MLP neurons of a small language model. Each row is named by its layer, matrix (gate and up: input weights; down: output weights) and neuron, and shows model dimensions 0-191. Each number is 128 + 32 x the weight over its row's rms, rounded and kept within 0 to 255. Numbers have three digits each. A neuron's up and down rows have the sign that makes its largest values positive.
After each neuron's rows, "fires in" lists the words (lower case) most often at its 100 highest values on Wikipedia text that the model never trained on; "raises" lists the tokens whose logits its output raises most directly, leaving later layers aside.

L7.gate363:131110125190142143092171138128097128163105105126104145136163115095117112104170075136148165120142167092117127160074147097145123121111105149175086097105119138110188122114158135134178078098121102117135117144117158132136166166096087173123145151109104123120132138143119140126140144121158147103136148112094123158098078126134079041169110094176139139114161134091127123117119164052103076177093153091113098155097099149179106140137082097174092139110099172178090095143106157107126139106114150111166135170120133104145129099056184113170039172108161101140106084065147125080134110120133167150
L7.up363:100131123111138133130077114152127110122092184096118063147185103058162138101139178113161069093121173162133105143105188089101121098063109201143105122095086162122140134193154150126119095113138140140109127116146123141121129094114151149107104202054103138136158081089120097111166124134114151121104159095121127166098145166200160075169120163140134140091127153122150092075091118109093120086122167092086138148033113125174100165149092073172080091124072138153153083109159134122117154117125121108144086114137184150166120158111124110154062212168116060098092111098114076123123067072155153084
L7.down363:164112139129122152050174157122140118184132139082216085142135146116082095138107222164161121178155102093108037135145092153087087130117078139112137162138121128105168120124117155094101114157184128156104119150122135117129159117112125156193159103124100139140120157115118099137165113136107142137141136117095130100145145158207117108111183114127099179129159110157137141034146190116121174077166168127144144123156098132191170183120167124128066108119130141160207092145179126090151189129119145126189176127131171190116135086085133098081036121177133146149173098124110140109146127124113118119
fires in: "about", "of", "against", "with", "rejects", "to"
raises: " whom", " them", " here", " it", " him"

L12.gate159:121122155106180153118093122131093119074138184108170126115154149097153157138116153141159149167183150102163053150101106139183118125078130158132149149084142115139110164121114126122143170101156091169082101200152120097126216119152145105137125115118125146122097130121096149096161140150132162136131156153102143105117067187173127130108110098173146138130172146101071145103091129131047144108141159108051108147063071166201120157189168086139113080124149118141163115089152134137185194140162151113123165117085128144055141058065115116162099155113134131172147166073085088145121098154131136153
L12.up159:146093093138167106157096107165150141083136175114139160179134129165052122089118166107099140131129117121104114123156149137109072141106152105120088113158100167106132088108112105132180105225109143146135093127122114149131114152110109108066166060114159082108109153141137132107168112131095138065071163146114123170134190105092129162075126083109187099071117153125111119099165175110103160102139142101107150113105120130096146128138130149157112111175121178143170070143110168125134012160156093127116143108129106084142113208109091178104140174120112150197132042154128185130087143148118178118
L12.down159:147094154089174151141138129139084103126135126141201120072189138110164187133155137163194088142128136102183100124151045128175176057107136155136153133141159128130133126144147080097145135107161069126094116194151171105160184148120163176194121161107146135081163143111103146145138145076153131143184134147102080090107070124135151144141100106164101128105137057135092148097114114133124134105168185062122114154074091120150115108139096063196170131104179133123084116119156095144174210135084170142128140150092142174082158076060099100163116172139133134111139185072071123057182117109087142132
fires in: "of"
raises: " its", " himself", " themselves", " them", " their"

L18.gate175:120144106121149125199068141139083114079128096122133160162123115134141120123148105129068151141110127101156138130084091105048149125095141047175148178070200160110164129173153143150125177064110114119154152152181156088070101120123099162190188189068194086156102101147123136135136132119156133123089124114184065138097126125187092138111147147165119211051115148132162125184154121121133126170091137116139108165121111074162116150102136087162141172132093123203108136121119136145138121148111083137132178090109099191153127099164067143112076133104152185094126150090183115065130068138171205090
L18.up175:157107158148113144119134161134136195149099134147124145178175115175119125109154122134184143147157110134135095122056081187171180153119125117128157166099173142048127095142156144173122107130181094134155134097107127092136127118115078149151050136049118135131130081143114153104120120145090139210112136164118124164061141124134064064120156109103135146081183162134123160128139158158099110123117161133125100153137148113136083155058135119083130170083088161075081150157080149090052105124114139123127152153136132096144143149147103089158150115162128175106070162149146130112152115147136123122
L18.down175:042145097106119037100129122094153181171104111075134108154064165167137174156142089150146101128079149176156130097076064187174096087120116136190120164089142144142076145166128132135080150097117125113159119128139202186130153145131112105137115166159095164125127132138118117142163138176170103201123134189140145133133111148090154128087097120154130157158105109149159144177126156171157146122187086175189168115057147166154140165193090164114083127124122137112133152127199112158126118140137162114137170159158104135178156111163151171136125102110181160225039080102113118083148148144130154165
fires in: "the", "that", "e", "same"
raises: " time", " request", " start", " end", " be"

L16.gate52:118145191141130132089098157109167100175108169104095147186083155160133125130117132189108077178092137180158068130090123126080109174103151126115121163156092147168167115110098177121134115130139118039144122104096117100142107104110134134077163116104087098154166100062115121134116174172131145088083106176133118126132134092059136091071187135144131109166093155093143157096096156202141115138132093153100069130113144136147129093155127135118119116125116112111093123132109143149100173120075135139154059068144161071141100093096140128171128085162111131146076090154136124110072142112098086093
L16.up52:098178112151189118161183109148147139099136127145184139173103157138088134060147121150151129148114102146115091148097145178164127117084168130113150123106160108140102108190142163113181073147183141183141082151110175157137133091134074079075076088108106134113108148166080112075158140124137091071135129134120102160076134103084041116123119165092128083103120145139137136132148085146118146135118135112080188134129188110052136151156107067155140150097134122099162119103188097131099073118094094162094165165112132132108150077092134154123124174143088168106085097088183091074081062118125151090
L16.down52:091137132086115158112110139122163109147078104099159177161124150174129150168130132130144118137129139191114117110096113188156121112176169071104140134102112108173114075122070187148136155140113123160221115134104092060104113123108136097072146137086099122127112106099108155144067154112156089101120153121144146151085121097141045123136167110167122155081183179150169175128149115164220091168137143207125109126117146150155152152111135149056119141126097140114139097141082107126143115036082157115145134118131150167152147157143102114165131071147102171165094113098132134127068151200100139099
fires in: "the", "s", "your", "my", "his", "her"
raises: " face", " arms", " hair", " body", " neck"

L2.gate530:175102100103092178099126097121074118168073136107056058168117176120139171129106110181142195144087087153096151074119106150074082157141099094086134048142098089081127082159213147084155119154096083147143101103100090100146104103194129135138047182081146133166172148190133089099192144116168064161125131137108151112145081121121155104124081075117139106132104127124110082132143164139139110091171132112147146156118154082149112130148124158167105200019164109175114121112073112135062165171132164176137145174152126145154083118098133064104118116115161120140156146161138129114127112153118110038
L2.up530:139151125094099162117069127166127102165128107181196126124131156137175143160091105099158159151144148145151149112131134162142149157079159068121145125127113129106099081098127161110129118131103100127148110133091183087140151068147131134097124102107128169180142175126099077105115126078116161163151145129117146079154190139089153153153146074119094121191056157098201179172116131148147137114136064072138103139104151112159109116116139135203109164081190114118133145146119128149189154179082127097194097097157178132093096128089089135154135115141176160158138144124086140163128125119124172135
L2.down530:138129162135127208124144134147123163130137147167079145102121190081149169142165124158151208155118164104140161110070121189114157093141080113107120061150156144123163106096195120129121087160138126163122134116111139136141145090182122094111098094133055093146076110159109123127123106138140073113132137156128114138123125098174125057156202157140153140127068164120119164193160183157148115088154089069109190105166135144150115150136099172155147166021158167108121154121117099117197146127102166157159063081167136107094128131127181128089086082063175081118154142138166152161117139076122098116
fires in: "of", "when", "at", "to", "for", "by"
raises: " acquir", " doing", " scoring", " creating", " referr"

L16.gate384:147155119143178164162170117130145069095107117083101153142133140114153159129144093103109152160105138097140189127052162098132129148159167119134112110158171131081154204118103146186095088114076170105138146145175111144138104125140132113127169119089109132137144162149090134179150122135086093104129112178139181124154123158126126126055138121104161172133098127120189130138137067148087154161114116156138125106083237166081128113146065089099101080139156079121105149173085127118114058121118106126126081112087141145120132137098113120172057199129123144108108104076131133096180109169154141085
L16.up384:123122113161114140144173107080156135143133102109139125123139132155115152122153106107145170156100114133088148136058124155128107140147103136142155137193131094119110119119165136146144117103093163117130112083185126156084105117089094154153146119043087071131115155099120087195152137158104129118103121116157131114168172118107193132116134106112146150060158158087150132128148133164086181124083131178094146133130110131090102105148090162085097090106118134176118137121109108177204077138099094150137084116050101150126190104094125141133139143123117127139006113108136087093167112188175138046
L16.down384:135158098109203114096157120139130110133148103175165164163115175147110116120117174156126149167133124126135106133161099127207033178098127107124171133137145155154130130127117097095147152160142167055143175175154093182080150141134127146117159165241118101119123154154184090138125099130137142083092156091148139135101134121121136149132155171102082174098110148140104118139101109141103146094143110131068131160154103127117110094084124111168114144131110194041137104127171104056141192113136116103167120162194154135146111155142157074133126107109107153120128120102123117167064173112104134156
fires in: "a", "reg", "c", "k", "m", "s"
raises: ".", ".\"", ".63", ".67", " 3."

L13.gate153:144107122162131118148128028101183071147095090158118117154092203146097139080141079116131107129141070152129126135129126123157078090100150180119146124192125128149086165124117174116154063134143116100107086157141082151115162134104117113083145140108088034182118138146093127143145068156114144106090113147078113176103114155118176109148111132099123112113136124138173214100150148131108102124121121124062124110171119107116081135143128125109121090138092104108136167125089155167129139089079128086179197094105100157180146142101084118180121080088058127094178088138126134127135175160130169170
L13.up153:089155130104131127126104128121150142156157141170186094157086113136103197104119153149113077165128085168111178137123158104108105106150138117190128145158108122122127076136126141118111129183126135158141111116147070079135098163083152144106110139131000125204043126118123130145106112155144149122089115154146118104148125125095089123148150153177151126141100121164118135085136157163152113124148142141094125130123140133151053095129150158159132069168074147152173117125153116125114183088056133141080098160081091126140096078132070073114178161102079133160078140157111154104107140157100164097
L13.down153:101142093148061136125108085116119121126127083124129071194133145142162153104133123177117110117083128191143158147059117180126187123118126101139151075135098142168086153122092199164147116150131102132163112144112147114120153099106108094124104181125132086149113100179147091076068175126110146142122130139137102146161165085091127172136166175155109154119122132169165195084128109074135090092063199141142098089120145095135145183134095150169140087152121165133131143113155141107062135050119069182118150169085107159172156108170052122119139127102111191149108182141095106105125140158154178056
fires in: "the", "his", "s", "its", "her", "their"
raises: " first", " way", " debut", "est", " own"

L12.gate359:123125101137091130127070166168098119118154136113104100137175149116159070113142149137067099161113100166107124160120101183108117160126192175167106196136105085136176190075111133163110107163067144130121160089139128116131136113136133111058066121154116120167159086099164117119123163114145147171145150172089161137149187169106115122064108138111108147127107136087138135073106157142137161110110106116093110166104160094076101152146154125125155207112176184170120125158099089142127103091097135142153116161070180187114157121100126138125102073167135134076065184154112183105163083110151120073
L12.up359:091146112139121178128190140109085127146139102144125091166133117165171081099123107131127108100161122103129105159082071107155101115130133120139158144144173123132083133092201125151202152131105098069116144124081174170134160159181141077091126092151131116128146132115150127115073163125188135189111130132169141180121129122126110114092046096130096150115113181109090102140079133159117131144115136160122087138105121120187123172154130112153155098154074150126146096124147120174099089151068126114097162132138124148153111116184151121166186104163119155125060142121079177140125105118129081155
L12.down359:138144137138117128147156121136125104144127144135107117127119128097151139126140145176058056063128057102150147168181146182174123105179095172173205153193078080083112122112121156113147183146098143110148167165106140109089083138140174079145131140090105056147159140105158137138136172135120121179136181143133157167072105141139096106065076083125090174078151126142142109124120111144202106154138151098126125114137197102188153116128174133072158148145095086128140090168118057064140115146086118163137127132117144182168116124134179123078126106128135144122099125107136129189066129126170141124
fires in: "the"
raises: " hope", " form", " care", " influence", " course"

L10.gate58:131137135212225149136104166148115131098116106130139169151110123167181120146101127141145104158203114133091176100109093075171107110142075129079142170170124133050154095117064141186115119157098162137077154097152120115171146179115162135117169128095062074151070129123137138138150209153128141144155120193096163101147128148140095162168168090101155133124145137112168099146171100093113094090079128189143109092124132127096106127163085113174079141092073152126058109139122153156163097115132096129119122070133142160161161128133081134101145159137151072160076116140134121091102083151166119093
L10.up58:098139134121159138132124128174116155146155141097094191162135135124180108118124139142118207117127095125107137131143090096151145099151084114165132174143174152183126078160170126130138120148115150131095095090180084133149140122212108156142120120104143168137145138163095107151132104054104176144137143192128158160120156143176178087061123064078115106090101149116118089126144135083130191224115125170154088124128184161086145189185155112126109132125158202141156141201120172130113131098078153174089140154105070131130133153098109137130136174122159088088100109125173095160170092130124137151
L10.down58:190140147174155135077175097144095125152126162151214167063175144126093102155118100166160089135109087148143184116125171099117098130176131106135172128166102146154129146172133131104100125203156093139175225107154074169120164156171167145135092132100127110121092097092187118129138129125114155086105181119204128127166112142090132122146172091115153149167107184141185124078128060134127132135145142123126109156104096135086182135163153100126097178136078101125113077110146136126142084122157183053105096083116097139143169118074204150129176123115160101152083097082080125124103138225149103099
fires in: "s", "c", "d", "inc", "j", "jr"
raises: ".", ".\"", "ol", "ole", "over"

L4.gate94:155115112174136132152140110113186109164155122139122124150164090126115111137153186170117132150152124144105115188141089089110156216176187196126079133154126116115148087157142073115097175136120100132118116141126116116145135121106088111115132061102143153167117134037149122113115117175209144090139151129105189112191128118148108157147147130099195180171125151109154101149126124102171130105135137170114101129123229128135098131091158138085065109130124143152117089086119202094082126203118104156097066103188132106140120103156135172133067108198108144185096126104177136095157183164159110123
L4.up94:144116127198123167101147110108121087179149185173116119096147115112105166090159165101137096143183109099140111155155152088108133152135144110128198181128097163078140107137152098119124178106118130157035120142179123092112112133160130078135150128161168146133097149121158077102122086165097158169072058116104127095140133093110129132124174128189070188105146157085092125084139191094168138142120124176109075130111198152148143129111203140124084116071143082115104116154120149133097139083159125110152129139141088126150159154154094172131101110174164169170106159200077084129112165145152077058
L4.down94:157145124104135125143142141112158135086174110203133101100146183087117151115119123109129073154143186102159150146112100137106151184173173218138171113127150121181160157144101147154072102170138096156207106131135132142165168159101156153148148194141091107103149154089088143096146077189110133105194123117098096104117123079105120165175167140114125110164142175094106139141080188144183113110150130140136078115104140136092182149163101146109098107122136071097184112154123076112128085113103111101091099126095103152097104118112092063060156096115144177099171120124098099134083118125121163094
fires in: "for"
raises: "ese", "e", "lor", "eman", "ego"

L10.gate547:134116138146091127129125170113168163163180118134161099102118104142160082079163161144126113126116122122163146119116096177158176138137134140156128183145093128144111190140121085139150136119105121129143134110123094158133158095154165150136117110166203082099135144079122129164081103161124065238110123178067077091112140130089159103085099120153105133108135118095106151161122087129115092148097139120098136148171106105106099187166135164169106088057130146196112227059111137088100141106126138094108131185160093088134119149115201095092134194116128171120155137119130107170200119128131079095
L10.up547:150124162140154108196152114157118100163132143114095084165158174088148096120090137082155125116134135119123151134066088138127098149123189167119142167119081113082154101092153154138112128076106133148141192187111159144141140097157186146083122122174122162140121142068161139137118113087148115112084112134130172169139127111094015063101061084141106097121099109079138189121127123163121109163160147127100125100098154089145133169133119140152115151127179137189139154116107103048094142091144127156136114171093096066154107161135155134164147133100065059123109112181107094202157126077162127106
L10.down547:107110145114147110116131135177078118155114093114095084122110185110168131093128126182099088072144088125155145078085121199102107176134120101189092178129123175160150132156112135142108120172131068099106179117132113111128086145187107086109178095163140120133149168071141165114119190186146193185109126140147109139086187136060146115075095115108104148121081097142121140101115143044178124078162134141102116159076117131089153134157145142165103194123115148186152150147147122151113151114103099142107090236132104149160175173125135083092135144155171077132138155150152173096101101121096098113
fires in: "in", "the", "on", "of"
raises: " time", " night", " morning", " times", " winter"

L13.gate214:119164174163133124142126131104107079099077157184150150140104115081133168151142128144174166171132133116095188177046143147115122156094212114134113125128128052079117169120152101082124089082152120131165081091125025122153139100104142131142122112108142154161119125115154158148116158121153175127112108121148134194163036114106118080154099113154145158161121122161170117158117140123150148120163163050130181096161138123124111064122112089107128129121115039126096090146134106152092106120163129154077124135158181129170113109148173160181125165125106094143067122179163110138089105155125111089
L13.up214:146133157164132156114175146148145148118112073118105122124116138100105071167122071172128095155139154158121184140149121123102102168063162124144138094140104101151164119069072109133160099103106128178126089099148094143115086134153142161123095151101160113165142139158132128182138153086128099123186079120125108127108091102145090114154118142122154134137117140086111141155109174159143138126117154129147074162074099155165106148147223108093157133123132117141175069134154097107104164174174094155128114118089115186141177109140130157201147129103104088114120051190177121157109185156143188062
L13.down214:119208114100104172117110200154079192155109125112080149142137104066135188153135110165106140165164131111163124075191092180088116081103139138168077129122137124192097128084141091118133142175073105120114119116123125121121158134112133124183149128150173118200151137130119117135092156095132132176133164119053094101130111109062086147136095103120138114127154085128145110112167150130092153153145152139099110151148132074176109136143162131155135112128102095132129144111204108141170073089120135160171097128086153149111183141096071184093129131127135136141107103071064100125146148094173153073
fires in: "during", "after", "sam", "the", "since"
raises: "r", "ens", "aj", "se", "ri"

L4.gate101:195120088124127144128162078144173096116165098190098155122163120086115142132097130129085149177129208141130132185157144104106102115132148151152112146104091136175076131118189147134104135119102122136137151163082140181170115082122130174114164133090099085084122086175116152147135150092148081173132123142102093114135121118168167135111129166154105095067119221134165092102141167125087087087121062154138121127141123150202104206148165126120153096144150127125180138184129119138103167117073178179074102180138114160164085079097174125135123161119121078142123125107073154100153120112128138150
L4.up101:188147185193137111159105111126141157128176137120126117135180138117096098134094058112113119150147102098144111139134183081118169102110098170090190124110197188158101137177124110136151121113131111152110144140150216120155120081147160148112137149124128119122137111109196145106193150094168109084084093151175095086102145125110173136115139161089178106126091087145128125145130097107143143158135107047110133111142115214125098133183152168121176113121174162115157122131230073085104087156113101096126145129140144120159145076144178103142121171105090118111140101053083109147150135103084102064
L4.down101:141093118093143070128132102089125092077156112163163078078132163079077108116117068114091183122107097116184131084120138122101129131038106120042131113163139126173088108133125112177127074123164102113128158107108076115173144148130181148111093101141097180129156139128100155085088079105111130193063113110134109140122137094154141104122125117116071125142096106168128146065129151149086145080122124139127124159030136173125101179141168116166096159177116165110113107171068116133099118114168113194150121146142127122092136118091137148110128169090053168155114171130100143148158161158104125172
fires in: "of", "used", "to", "use", "lacks"
raises: "na", "lat", "of", "1.91", "ne"

L16.gate281:096094127184110113133134077147128116113123165105137146123112171138112110182124099100138125158073189091084181147141131134076133063122089122089184168173163135195097159105170179124143135112108110170123118117107147114118113161141102092149099088134108176173163146179159128173103119111148112163139177138057185145120163103172120119076135139075085128138187143121097152138144166140177096072094114121092122177157104118112085094145119176148124116178091103101106107142146082111064140079154174123083162121139087130151071101105157093122161134105121138175144171173098160124070099109182129174
L16.up281:110100150135116083090124113131085165167076068179137141225120178098182126123107096126133101173103172113124159109094155072117124116124109191155082143111123125097167134100190128132139160144117140155133081118158087130127122101162188156088132106102112140163104127147188097095149094128118135100095136130150134133143163122048102151181154106127121139114174164129113113153150135089146108121088102136114153059123167084142145066089079124178083076074093042207108164152082116178106169071112123125133120117144068161124112130121121115188114119140058157102140152171105182153100124187129127156
L16.down281:119168065162098124133213104141130105149121146045141108136145143085120117159058092126137085117106147037151127173076134143097217107145124144163114109093153126203172147106107108138128142169126065149126137164079174178146117167151102157184102100169068122139187124144132095129136095103146110156080128100108160167206156123128145189146130108138114093084082197106109073183134133111142169104141121169200118079144161133112152125111124136121109138105121111137082102145167120102111107107113126137145096129141129121159117163148144098077153110098092136172144191105113112192137177139141117170
fires in: "was", "be", "is", "being", "were"
raises: " killed", " shot", " captured", " destroyed", " moved"

L10.gate131:135173179167115087142161086119162115191124121099075108174150129100124165137177032148096151155052154089104124091136156107164113159167168104116131133175124085118112124116136128183200181121134167062064140184065156128173114073127130122097192112177125121126105083068057071112107161173117101083161129080165162157106190139118146176155144150142087011134132100129063174158131155132122147128136078106118091142147158083131133121147179066126157123135113113147118132132112115165121125109134133058174056121098129149127068062147098097157117128126198161130112065111110116086130119115110132169
L10.up131:094116144157185103089175147113179063145144086107154127102118072180127110159177146097105151111168202094128157114122096147102107120182133161141047099163075134134139167170099112190135130150129147102119122150109145146146121082090115125093156144111116106084170069160179154178141098183158129104126117120094197146119137092119096162168136155142163063106142171134110222114130130103112160134125054140128073112132136113078149170102121089085188164068164115139138088109173164102227148139075107168153103147107131149153131172089160141100142146128163146093109141146163110156177163066109149095
L10.down131:129115182147119130093189116118120133082107118185104158123123096144129151166174103084129115106147174125153156111144138131131107152119160112143119134154122159080163120107063107161137162170097164099164128131087132144159088092112122111111148078134070134127125125133137126099078148161103142137052148160058142124151133126131134146151115136128128070114128150160119132070077078124121092129163090088162134142138110084112111125098159101128139148034154153079112084101173139072148092086117177092118114158122117144173121155105087177145127127143201175139143097161139092215138163179077128150
fires in: "the", "his", "their", "s"
raises: " power", " time", " authority", " potential", " right"

L12.gate111:110148179099143124104103114089042138112143191109117137102093105134190150057142144181067134164079151098062139076134124131150101116098131157152049124122150138101167164100096088181110141108121145070159091091112139163122144172178128134142143126186087136105135106101110100158105116126117115100172135106168169171129122153166144075065169092100111078111121102131109126081156153093160127169086121141082160129069132099104140124155155169141125096127169149147114131118100091143111110180154126079153081094111129093142146107148116108149147093158126156109138093098074197108140163166150095143
L12.up111:133082111109147086109166112150164065120104108085133173097095137080130140109135141181106101155179122108097143148125124163129094117148116158093129114131099111123109162124085089133171159100229106125098068156120095116148118135137103165094107136134133132108170176084097053092132175080158100080103127129151105133115125117186177095109088170130144126142104135114132119111147145089110180202045146131159151120107085175072146136113104151103093180128127063172153108143152135121074082118145166108123087111104109177160101102125112102124118140159142161139098078146112159151125148161175076152
L12.down111:118144159121104128130138149121116066148153115111161082117158198099146155149090091154111101136148186110109161136121155118110061090167185166139177131072140114096092186128123156100098126137150117059152152090126139113126168106146128140089116061110122153151089113110130147101142125087114120144164080155142105110118083092108125140145161138110181132093163154159118134160131195127098116099136091154110147089106114116115110114082160105072177125136163149128058114103078123122047165155153095125104077133060120129132095159139109163115143138133071153081096166131153052117123126145148185167
fires in: "year", "years", "season", "day"
raises: "'", "’", "hood", "al", "ist"

L13.gate488:103113127219167113174105131120177165109105161116084115084159172137178125155178144165096139105084103125141135156109152114115091109140113113119111103179148175095144111179119114191097123054092131135077125125156083174138135171077156133172136131071138105126133132112118100124084154104105162138149157128146150193156110168143130138043132060164130148140147129122127125125138163136106150188068161140114133130157139123088121093146087138108037128096140088130087139102090149148109112132119077125122101146130125125139126118113160114128128133154106069140096092121099117159142078143190083083
L13.up488:156156166187130136159138108134074148091114148087111137081093125157155179142164173090058170142101133071086161126113186111193149135142107114109122153161129135095173144212085115168066115110088104096061156126167076103164141152095184094119133164096091088116119146136113087101110168125064147181129152145179114099081103172074130147053164047089156197106112111122182169196121160113143139111106112213127074074106175116111134102128042128137069102107101136089119111112073193153115059149105076140104079097115091112127176115124114154197133139139144083158131074143104101088210100172082146119
L13.down488:189159083164207136063193062109104067098067112152120139122140163111087142150122113158114128141099116180113113118126181115125007129151119119152142149133141135085083156109165148113097180126129175093153171123145106152132127153115165105150145135164112100130112152142167108134115163121103126086066143087216129100164114081139096108109152092077165162098094166095167141135152118138106158166148158201118140146118127183069152088181148119147141181133127095068122087093151115088110149107094097120093104166112135153149169092114138120131058080095148123121148132135176116140113171180069167135
fires in: "no", "s", "vol", "etc"
raises: ".", " 3.", ".25", ".50", ".82"

L12.gate231:120171096098149134164148184151138087078132154152136114146071151121145163108061124068122113127134140156130125125140140087128165166117083155114115086166124109096129118128103124118167138152110161101054152098087069141165158115139171119092146100141163132139128119197128147156076088052081146128141168162096085191097189181154083096053070130106125078064117105144091084124118167123127117103070133134175143113189138152093110082164125110107114101129160097124120119180113115156068090113121139105117141111168129143137144147099068153168177152086161130135135135147101101135137154104121086130
L12.up231:155106093124098128100147088109106110090086123152152113075110153086159176126072156142160102136055160169126107124116116119139091115099159115098190073153104105150152127149182115086178196123164097124153105160081171134136121118170163085110110149110160116110117140160085127137150144132151142079127091122188170184131137126199126083110149106044164121095121178116109103178096096111167056105158172108114113173170138113123133095134184109118118104139088123100118068134169143139081153093151170099091171124163052088119130091175087152146148105102134150103196123118113064045099053131154091128
L12.down231:141122063080116139158144138082165136106127082089157163135136141067094171206057132148111157187078203046168127136122091172123120074130100138139151098130117080156132097135130124150156087123137090158150145118108180085153117087073093198122176125181101116153154140200125118122149087159151115114150173118167163167161119134116113186121100167103094104152144145082137124130124139081194138095171124103109119142193136088119137122148141079136128109140050104084062191152179123093109160080123120098132103151105125105170114147134133140138117100105144109100162150092139045173139073125065135145
fires in: "were", "be", "being", "are", "is", "been"
raises: "ard", " killed", "dr", "ency", "lip"

L10.gate444:124083073155076174089130114104084102158116067137170138134155106173109141139099131166111160155131177117131119100101071145142096178101137107105142116157186143122155156108100127126139122111108159108112184205096128073140164151138123136148129104149136098117120132072101103075154146107122100129169187212153167134160115159144046121110121084105095161152189140111110120141158129114136099091097136073090129153109089181136067146095185176141139145105152085104158103135174162093188131126073109161196163099111031126126106110143133112082176135133104107140125133142107185121157048131063172131
L10.up444:176076126061173119133171156176187140149093147133201103063183069120106161082139095129111165117165166102165125178092158146150141109131175136139100133136097166190152082143116113110100209155147113094114150152150107108113138151145141133103110109161143134093125080088179186156122101166069143109083102122127125120169187123109090152090124187110118137118156083113083095059106129153103173149104095121116068076117104103120099088089119133186140146087120129189126169168166190143143114095130106115141082176138097139153113118151133110166100154155100129167137106114117134039087129121161118087
L10.down444:126070124106119143087173107152111072124133128105110116117125112094111124154144145177077161145098131120156073119108099127161149103126101159146094082065144180136113128079139145128113136119144099076137144100136063071149093101105151155136133106128046144109133128104133096056136190136149180199095112140140026108091115133097114125080188137112134105139127099109107119133079188162135158118104138073154125178087075077139111126146167122196170107170162172175103146144127144146087195137112128086167133149080089178130144095121107129109130107122160107152119140095122143086131091158117122105
fires in: "in", "on", "the", "of", "from", "at"
raises: " left", " center", " centre", " top", " ←"

L10.gate40:137124195125066166103130165145113120151152123060135179129168141043100104111146132160189173172150120113120105178102146108144116136168119191119151170163122158119108153150135117083080110106171141158112154188162162113092147141130141167123104134154121118105083158213128128143153070126119183136097174114106155159089112099080098124145096084101124142156148176107114157120159083109117176111148122061081106089108072190171167151113106169146102138148093121180126087152124127153155147145164111101168188146182050158133123116092163127083147125192142141209159106157125157106101114076111114146
L10.up40:186159141170168130065101176180159111136131102127112108092201088123125099206120118134164113070149174148121090122173135118140163132124172136148120166129177160096159146139089086154107106121185101119148154174069162152173136151119151185119148110112142115113125148141140140107125101144162167142119191103092159089078111102056138126098119139225145189155168124149146143157183081100145173098126090105111129086169113158148113098133093115121106179136133123152137107140133125095158126117165146116172139175156128177118119098108173087094117104167095097107152098189067146062086071119126101152
L10.down40:146074114077152082144116135051114172114107124100144041121113107132094090082155085155175146144125110074096103073111107102106139116126080092133131174173154169112111181149135098178158133119108161087129126140095185171083123082148106144099096111148110121025133112154137157128186092108121112117124159079096152126103133119119136112118136091142082214105125167157119126127163147125169128083138171144089136184145123123135115147140163142111136129080109118092134192211109139163079140118125179138173142116159206159153170075134195138085141139152117107140106040145152106098115067127130178145
fires in: "on", "from", "in", "it", "for", "to"
raises: " it", ".", " him", " themselves", " them"

L14.gate73:154149136105092136159102092147074129121117125113067118094159184088127125136087103152161103130097148156144087143165102085135091212059102138190076130135022117142100157094184172117107110088127134059065155122117094085120127131115106178105102145100117152112074127128133120101122152091124161095154138086175117149160126144101203105146147069183101111116152188114134144130103147121129119107134090116149238114138112145132123115097119133138051176077173123121119137135085117116142115194124168113151161151111167144088099088173070129099200131111181071078151157128088080107098112140134087196
L14.up73:122172158101144118111105132150099131155077183116118099136164169079161115156092126091140172184103134097082112181116142123092150121120099124107143151084105103166138117127140139108122133104093120148105117095127091144125090140142104101173130111109069142052139115166137104116125112125134130184142161122111121146100128147182048136145139139104127165114132203140045097172117097080108234176106107083090065131057136160214133141117103138144113136133128104184100089126136095116117188074147136170152154182174142115132199095115113129114140085164106058141136109115078143153169142099132106088
L14.down73:196104135146120123145074176120106131115149124066093120156141130141149151130156126176117151147093111147185144193059156130055181161099148146134112131103162160151125121188167104146144119169082132161124053109100065120101158119144178145141071141124180117145111117146107134085156114142113092116133125093071182100141122071131096079127087173075078148165128186135129110114113156132109143162088179169076057126156074145107152140157122153148119166091150152165140188135108130135101168103112118103128149130190101197138161120148171161099203172126170105075085152186096158149122066085159112157
fires in: "for", "of", "8"
raises: "age", "ating", "aged", "ate", "rac"